MLP neurons of a small language model. Each row is named by its layer, matrix (down: output weights) and neuron, and shows model dimensions 0-255. Each number is 500 + 25 x the weight over its row's rms, rounded and kept within 0 to 999. Numbers have three digits each. A neuron's up and down rows have the sign that makes its largest values positive.
Before each neuron's rows, "raises" lists the tokens whose logits its output raises most directly, leaving later layers aside.

raises: "nce", "ius", "nd", "nt", "nia"
L15.down12:513469535470501494464505563524478470504470495503513489511509503538511523507538473466478522499504484520516496536490534533503528509506534476499469506543528497485477526504488498507536520492568549559546483570480504497496491538502483484499483535478498519500516483516481475487522494521479486537546557519493482479498479513489535493526511513530470509460520505522513467470497479470501514499484479480509505511452505516493527511501513510547495492508520529520517503522520504478499498491508511524559478493588478576499494553500508474507513473503477507486491532483456497510527467479517482497480503516527494530492455513478525519506511493475430472472506514459562529478501523513509495512490495457501470502488493510505533509470458481525508531490536554526489501538501505523460530480516508

raises: "r", "ria", "rs", "rie", "ran"
L17.down616:535455515489513490521505481519507504540478480504493548528500532514435522485522483484495497541528492528461494458510469508484509525526524487518542493534508467510508488504527544512508478487511495502534521492504551487533530479487519502544476495497485490503482481481583528481492541512514488517543453518498484455493473528476486561468493494484499476541497512467473496474529474470483523535500562500509494457486523491486523524480523493500492463500480496483509464567523529475504490518534487493530466521497503493476519524516539516480486523511513543504492503528491490493477566460475496474496513509514499458486448495517503533481496505466487477476538486515541592531503493530484509506505497492511526493495495467514512497534501494517513524517499501487484469483503445474525518465448517

raises: "ord", "ess", "ort", "idence", "osed"
L10.down98:484497520536479498449518443511475489508493509526470485491476479538486470507450502496499493464526524505495493481492543528539449535511549503509427495499455539496486521511478523499485486499489509465483472530517478460508457537494485499535470484504461497472526508494520521487499531508547479509563487481471526502515485530475469511507502530559489470501501475474497512528466521548481505511502528499487508498498503502512525481491514516468499505490493492500519492491528488475504526463541517525476564557466494508530474480483491487488502513463483523471475495502496536507506512494487465516458499480524488505477481524480520505499449507553544513500511521526538516510466494521471491504502496531496487451460502443507485505503547534585511451499501522486500543487469485482492452483519486

raises: "age", "oca", "eg", "ative", "ation"
L9.down46:497451518485532456456530474493478471525506516492485517522493499526484447501495561499498545448556481465479501496496503517498446521451490495494495489509515497499489508542488539523493498524515463477499504519526509465523503470501506503486473483516447505482480520464469507485500511506467476550462455508530498527470507475537482528500512465527471512509505443442517498494492492468502503470519490469528510506489478516561524517561466507536462526456552501511459535516493533468506488501499505505509491533525474527536502493510458516478501516496491491527525481505501514481547512519508530520517488456522560509523511497499490508524466510487445518514522512513503504537477491480485449511487479496494478494487517487553514467523500499504504540506475526501514541477469542516496493498548456

raises: "osition", "osed", "ose", "ress", "ort"
L9.down566:483509503513534528466534509480469504477509486497503505477509513476523499505435488518511497492516499508510482509529509485524458538447510486470514502471497475523523504484489510498544507539490509473533493501523499485517487500493494465546496539493487492490440458438487488490506524508495532501515501454471478475502494546502505529497495501473500500488470477495483484477474480528500489532481448537463494507550492531498470500488449509529491511510495495483443494473511401545522516488514484528473538499478502487525496504536488464497518533452500519472497493480485576510498524479495507492456521496551485503484490520543521507483467524507500494492520459478506482480499442498489489511489473527509554483460502463451485555486518500519458481536466535487530501478507502462483471483493451

raises: "ician", "ically", "iev", "ius", "ously"
L4.down306:476459472483476496518479522516487493507512501431468520500500496507472498540486510494496507524471506527491508476458501537489487492529491476472464495562542516492480509475495446502502518484515477484513526494499506500501502491494493500513503496508475467503504483480514519496529493510454502461485465531437474508512548472529530484481502445562482498547525513500503487476482513528487526495478508541483509480496501512457507497556525508546466483502531513515518566462465583498524482496492472502505478465500493490484495481564476526493494492463509497476472496488456508486468493490537501555497469497505543524455520460528500483523523522469508454493514475489483531495533508496525480547503483500510466484453511447450472521460487471479521469480500497535483499500484534500476484496503527

raises: "bre", "mir", "more", "ward", "gar"
L15.down382:455509535520476488495503500524505462471547510526441508548462474488499521494472492501518457475509512500509492517455505499503510529509506485523527483497516537505508509568500527507494488549531523487515530486479530519509485456477476533484550470487490532488503446494493500506490498483530506498498464509510520485512510448478505504467494471517438487494445526511477494488513499479477500484494508497483507479522452476509486512490464457465474471490491481479464472534524491508506498497489449512502507443501496561505519513499521554533447542538479480570484500490520462507532481556493520481491483503520527488519502499519504518505478474497533530511471447484452541478514477493444514530522475495517521506501524509469527512502486477473464518520452495522495523479515498538510489494557496

raises: "ase", "ation", "ative", "ate", "ante"
L10.down685:523472471463477490450505485532492501525517450508518497480492485481461464489487516503522503447515511461478496501522508487520461527522469472494450493470487461503532463482479464496500485521526496511507452522535502490479509510442528473533470503486537491478532550529516509470508488488492520529550499494517487542498563435540496509458485499535454436526506517491492492494499545487517478511503442487475497471500478440495494524509476526501484465525514504509484509446509518499507525541524518558482511518486505523511479471498479502523524481466487498504505496519463502520520483502475536467512516446517495546504519478511518501495450501483520476500532503463519478548498496532503522475499541468491527486469499523534469490480469484484491507526518495520485497474456515477507502480515452

raises: "use", "uc", "under", "asure", "und"
L15.down184:449501553517516490541462489475457519499526495492526490521524495538520511485489477499505489486528502534513519500519528517523511510492508483475501471490483533526521483499464486465449521547542502511477470555473471491495494490499500534478471501483481520455494504505493511501497495475532461560529499533490524504497520533527478483495459510498490478473516483481486488475531484468506528488475493470486499460500510491473504503522507509462499492486469510539507496525482483535529471502543555461480482508517456465504491477515460505498526514567515477504476527463561454487507459497554529493435520514512500471503523508494503524500480485566512482459482498513511533524480478519538474507482483513538520534553484498542526488548471479474514497502490496456452508455482528527489497492482467

raises: "rs", "r", "ment", "d", "ster"
L11.down482:521439525475477506526552497540469482496518448515508531525470524513488483459489478507503487531490522512490537485496515498474481525495500488528502477479475537522542471493524509536506485438490504465494454500496496481493492519508476490494494489490509503497488476588538537481495488512494510479493515466520471518510508489478484524519500492522504479518512502488502482485458483503523519490499521523507505499506465498490489515485502487524519488505510544503512480511475347545503537517483540505530508494470522497518525516482514538508530500489483465485491475514508507513495513550519508537504489483507473511518491536495514528501506529500460562543526542541504518544476546498443477487499451529478491527498519495539492531505461491500518521519496488472527476473473522483500480526499507

raises: "lo", "pl", "own", "la", "le"
L18.down196:475545455489497510494490473466498467450507490487500540543511507513493458472485488520544468494517518518510506465502491517485507518483462530524539519519528483541542472489514487493472501481550505465541501478508464538503479507512500504455505508501513483518565496460510545505491469491505524489489426546540501535472469515495495447486499467460483490517510452456509499496525453552467520534480491496480537488481494478475495451494517520477497514513525453517449496500485546509520500491492505481495470476491448499494496512498502475514526510521489464515529497499460506479518497499499488491503481479467520506516473510486498495516522511545452469444515424495514500512501513525490517469494490503490529497486456481513487494514503508510466499465497504537512495472511451491492444491565506

raises: "ain", "ent", "ations", "ents", "ency"
L11.down469:465481487467499483505513494511507504488467500494543522526494464518506460535520475483506462455500550451453511495481508450529498508531498501497523515492485494505473460457532490533483514500531517463528452545513535505501502511476511466527513492444521455495540494491546469530506526518487519517503517503480503454498492473494490509490502496511480450466488525470491508529527526510521505469500450515534497503542514490532513525550504509520461509502531490492471488501503588505501535484478494493477481527435510501525510469511514490513533503467457505472513556502503524520478495471501513532490487487470500532543497516517473478482486521531498448492530514497494509518499497501470527568500492523516484525429481479522489528520487493541515525516517467509473482497542512517487518536491456

raises: "th", "go", "acle", "gy", "ces"
L7.down663:517530524509485525520527482511518541471445484509530513511506547537515514530543531490524511481530503511518482509491512484499525522447462468487477500484526503540543497492484520461516522472479540479479540511499466491497473472480509494495508504478460487452567530511497512543468506510486490485508520529536460556496524450475483500481490513495497466564474506504454483501518504525518459488465518520523500501474501482553537520520517500547498522492530469523514501493480489505484484526523508533485456511521526521525504494449531491464465470544527497512512514491453494504462492524512501499548505504503496519506481520498511518502428510481470508537460502476513487457475485510498486478531504483507482537470470517477513481473480494474540494552515493545525502508493518512446528454508491

raises: "idence", "ure", "eration", "ear", "uction"
L13.down521:509511518479520503459507499473520491439535453486506507518497489537507515471448505481507503469521500484501505525461446476546464493461536487522471493540481517460465470502485484531515498516506513498503488479522466506497479492501445489534511495454510504519516497502497504480497519500539504501525494510472503512494489508512521513449514479509531513528467480496537486480473505491511516536518484495506468515516531516465494489506464473494491469484466482504508451486516522452518459465487518462444538536492474514513559487481497464485496508496493532537579549523474510517475525539529507493506483479456461518475541508505545540493471513535539491503511498471477478512529467500538469490481472532504521522483575488513476483521510555496516497525533515477558510485510493491487488474520515

raises: "hip", "ner", "ter", "nd", "t"
L20.down523:508501498498515503535492470531437464478484538487493518478508513522478469470528531467543534480543532462506507506451553495512468465480537445530487520497515522543472498610489507452500547484502521498510474516456489475470488525530504490476517523509485512523482545527525470470515491495481469510512499504517517497540517468528482499479517488539529516459473525490519490503526501517502508469490524522492508516507498474455513509498517475496494497485483517523552517468515490519487488485505478502534537517494508473524476489516530498537473495519485448491508457507544476530491535525492511506484511527527474454497503483492524510474491504506525513489509481487478526422527521527500541484555486502504485481493513475497512492427502473524474517500474485508487485473495460531516520522507520

raises: "r", "ru", "rs", "sp", "s"
L19.down627:500508487490488510518544495492482538487487512523491520492511507496437507470503507487506512567502538532488467526504503510452490487477476501478508488535548544487549534438514517502499532513520481503492476493526526520499509511484503490495514498497429465484510520488517518508524514528463561532519495501511500515497473497513509533475484431505498504481520488476511525503461495507506488543501497500458499488509515530506486534535525508502498502487514503516535453515487453539520487466528518516515479473487511482475537523522477513482489537497522514515492495462488483512486541471493498484497490466496530601483521519484557516485496536501479532504489472474495563520449522494497472521489507506548505491511532516513504451560517497519533467534549466529509509540486498502491460503482544

raises: "ck", "nder", "zz", "tt", "mm"
L18.down168:479507477502471516513478458513461513507542463516531492483481496469548486468486517532517466522523523480470488519496497486488583511497518528503497474485520501491502516588475526494515543454484504504528508526509498522524518540500481521507516530496550527493500477505522513502443485487543503571479488504460461536489519433497548498496482455522517496524510481516487504528484464465523474527495455522499462526518475520474503517475504547439534547504492520509479480523511485554508511496505522488508517472514516552504474492508487517509472519495512500517465517514519531536481460504494518502480497538547476493517507489530482513512484468520515499517494518519519515518496542529503518539496510483516538531510500559510501508494509484486510499513576512493489496547492491507493510493460497

raises: "als", "ers", "ered", "ering", "ally"
L18.down100:510469531523495488457470510522476508479510451517551498495483484505470528526534504472509475454471497523461509477471520494499542531479475489471469535524505456511524549511537517518473467454518480465503485491472523456517519520510478475496499492549483501512471469536487532544463490484502482524481535512519497466559487484493481576454514521519512505525496500488519471540475530506514537466534520542490509493529488501486522515497516542480498493483508509504478487472466434497497533478486509500524520498500504529547495517516500480505485509459489506485499509433508500518528500518499510479501515520512494484491506499498524485483525524497516477509501548499516482506505499480501470516457438492445469499467500460515433521493490507470495510475441489478457506496485519451499514507442487

raises: "See", "Personal", "Production", "Biography", "Awards"
L10.down59:496534513514497470462493512494489520503475506489482470491513513516504496517548487516528554526511533487499508462501467509534503483467479564481484510488511510511463493479453513476487488458553493501537495477492455537499533489503530518471523534514520488476502467469547531449483475538554514455509461512520499511461481499495551517493495554482522539504483519449486508485490493522507541488521506500495506518529491480501544543493511501540466527475496494498496510506548464518484538472497521478485504565540497480457477525473546472515504542493490471479477534467459464505479497513529493494553536493525494416523528496495465508474490511494502495519510502504458497512511501482523465521536478513503491502502516490503491499498484497514494532472521547516530488458479525464509472468480517

raises: "a", "ment", "o", "ado", "ments"
L17.down6:493516483481470482495495558482525531509503476548539537497524514474490526559511492564543462495536533512487464497536504493516504519530485492487539504514524434487492517574497525506523488526542531522455509529519497458517492520522498512501517547480487547503487502498501481497479462548483520514477477483493510490481545515495488516500502483537479452523495522496519482495438472496524499463478514512484529463502462504515524514449492508476501478510507486526487507484570502513510494495493466490535457511514509493470508495495519470519481523544541485504495477482486493525492512498484484514487484494480566526513510467477470531470474501493504493495488506478503487509489486515520476514540456518519511478452453489550493491427490541513519490517521493477475483453506491517527503464523472

raises: "y", "ys", "nt", "nce", "bs"
L18.down398:523452513469513432490516471510538469501454498497505509510495464519484505508506488461459500494505517524469511501527498523504512459455495511541528512533470529455494462506529523505521493505472516563531464465491466523501510485484475494474497522474519461482535500554489506461497495462494495523485565514474539484530543479525506477470499500508495513515598488494471507476495503501497507499501530499544451492542505471447501490504497525508496511499503497474518512472502502463477545500489505470493503474487517536490493514483497517487498550506472500548533501510488496487511466442483446463552472540479445518539495499501493520518520453456489504529470482491513515515506502509518535497504499497540494485499487519497490546537476483473530534465524534487506520513510494477505487501526508

raises: " 28", " 14", " 10", " 4", " 8"
L20.down59:520529514474498527519531505497420451494502502476520500487488463504497466515514511513530526459499520466477524517449504469509504546524509515532466519488506562513466524533516526521479505483499503487483466521523490502484502524519481518514497524479526509520496541443501497520528514532459512487502520482476493477537513497475507446477487515518442506556516489541502499501515504493481488494487518495478465514496494509547454500492517498512496435454529527498460482532504454548509530481523531463503463500530474486497482462478500505477440464484520499489541519534493484510511545481560512533518479516475519542472468484508501486481491548507445503461491503519483506494495520505480517510510499561505509487537489544495478498493481487544474487524472514496476465531504528476534509499519483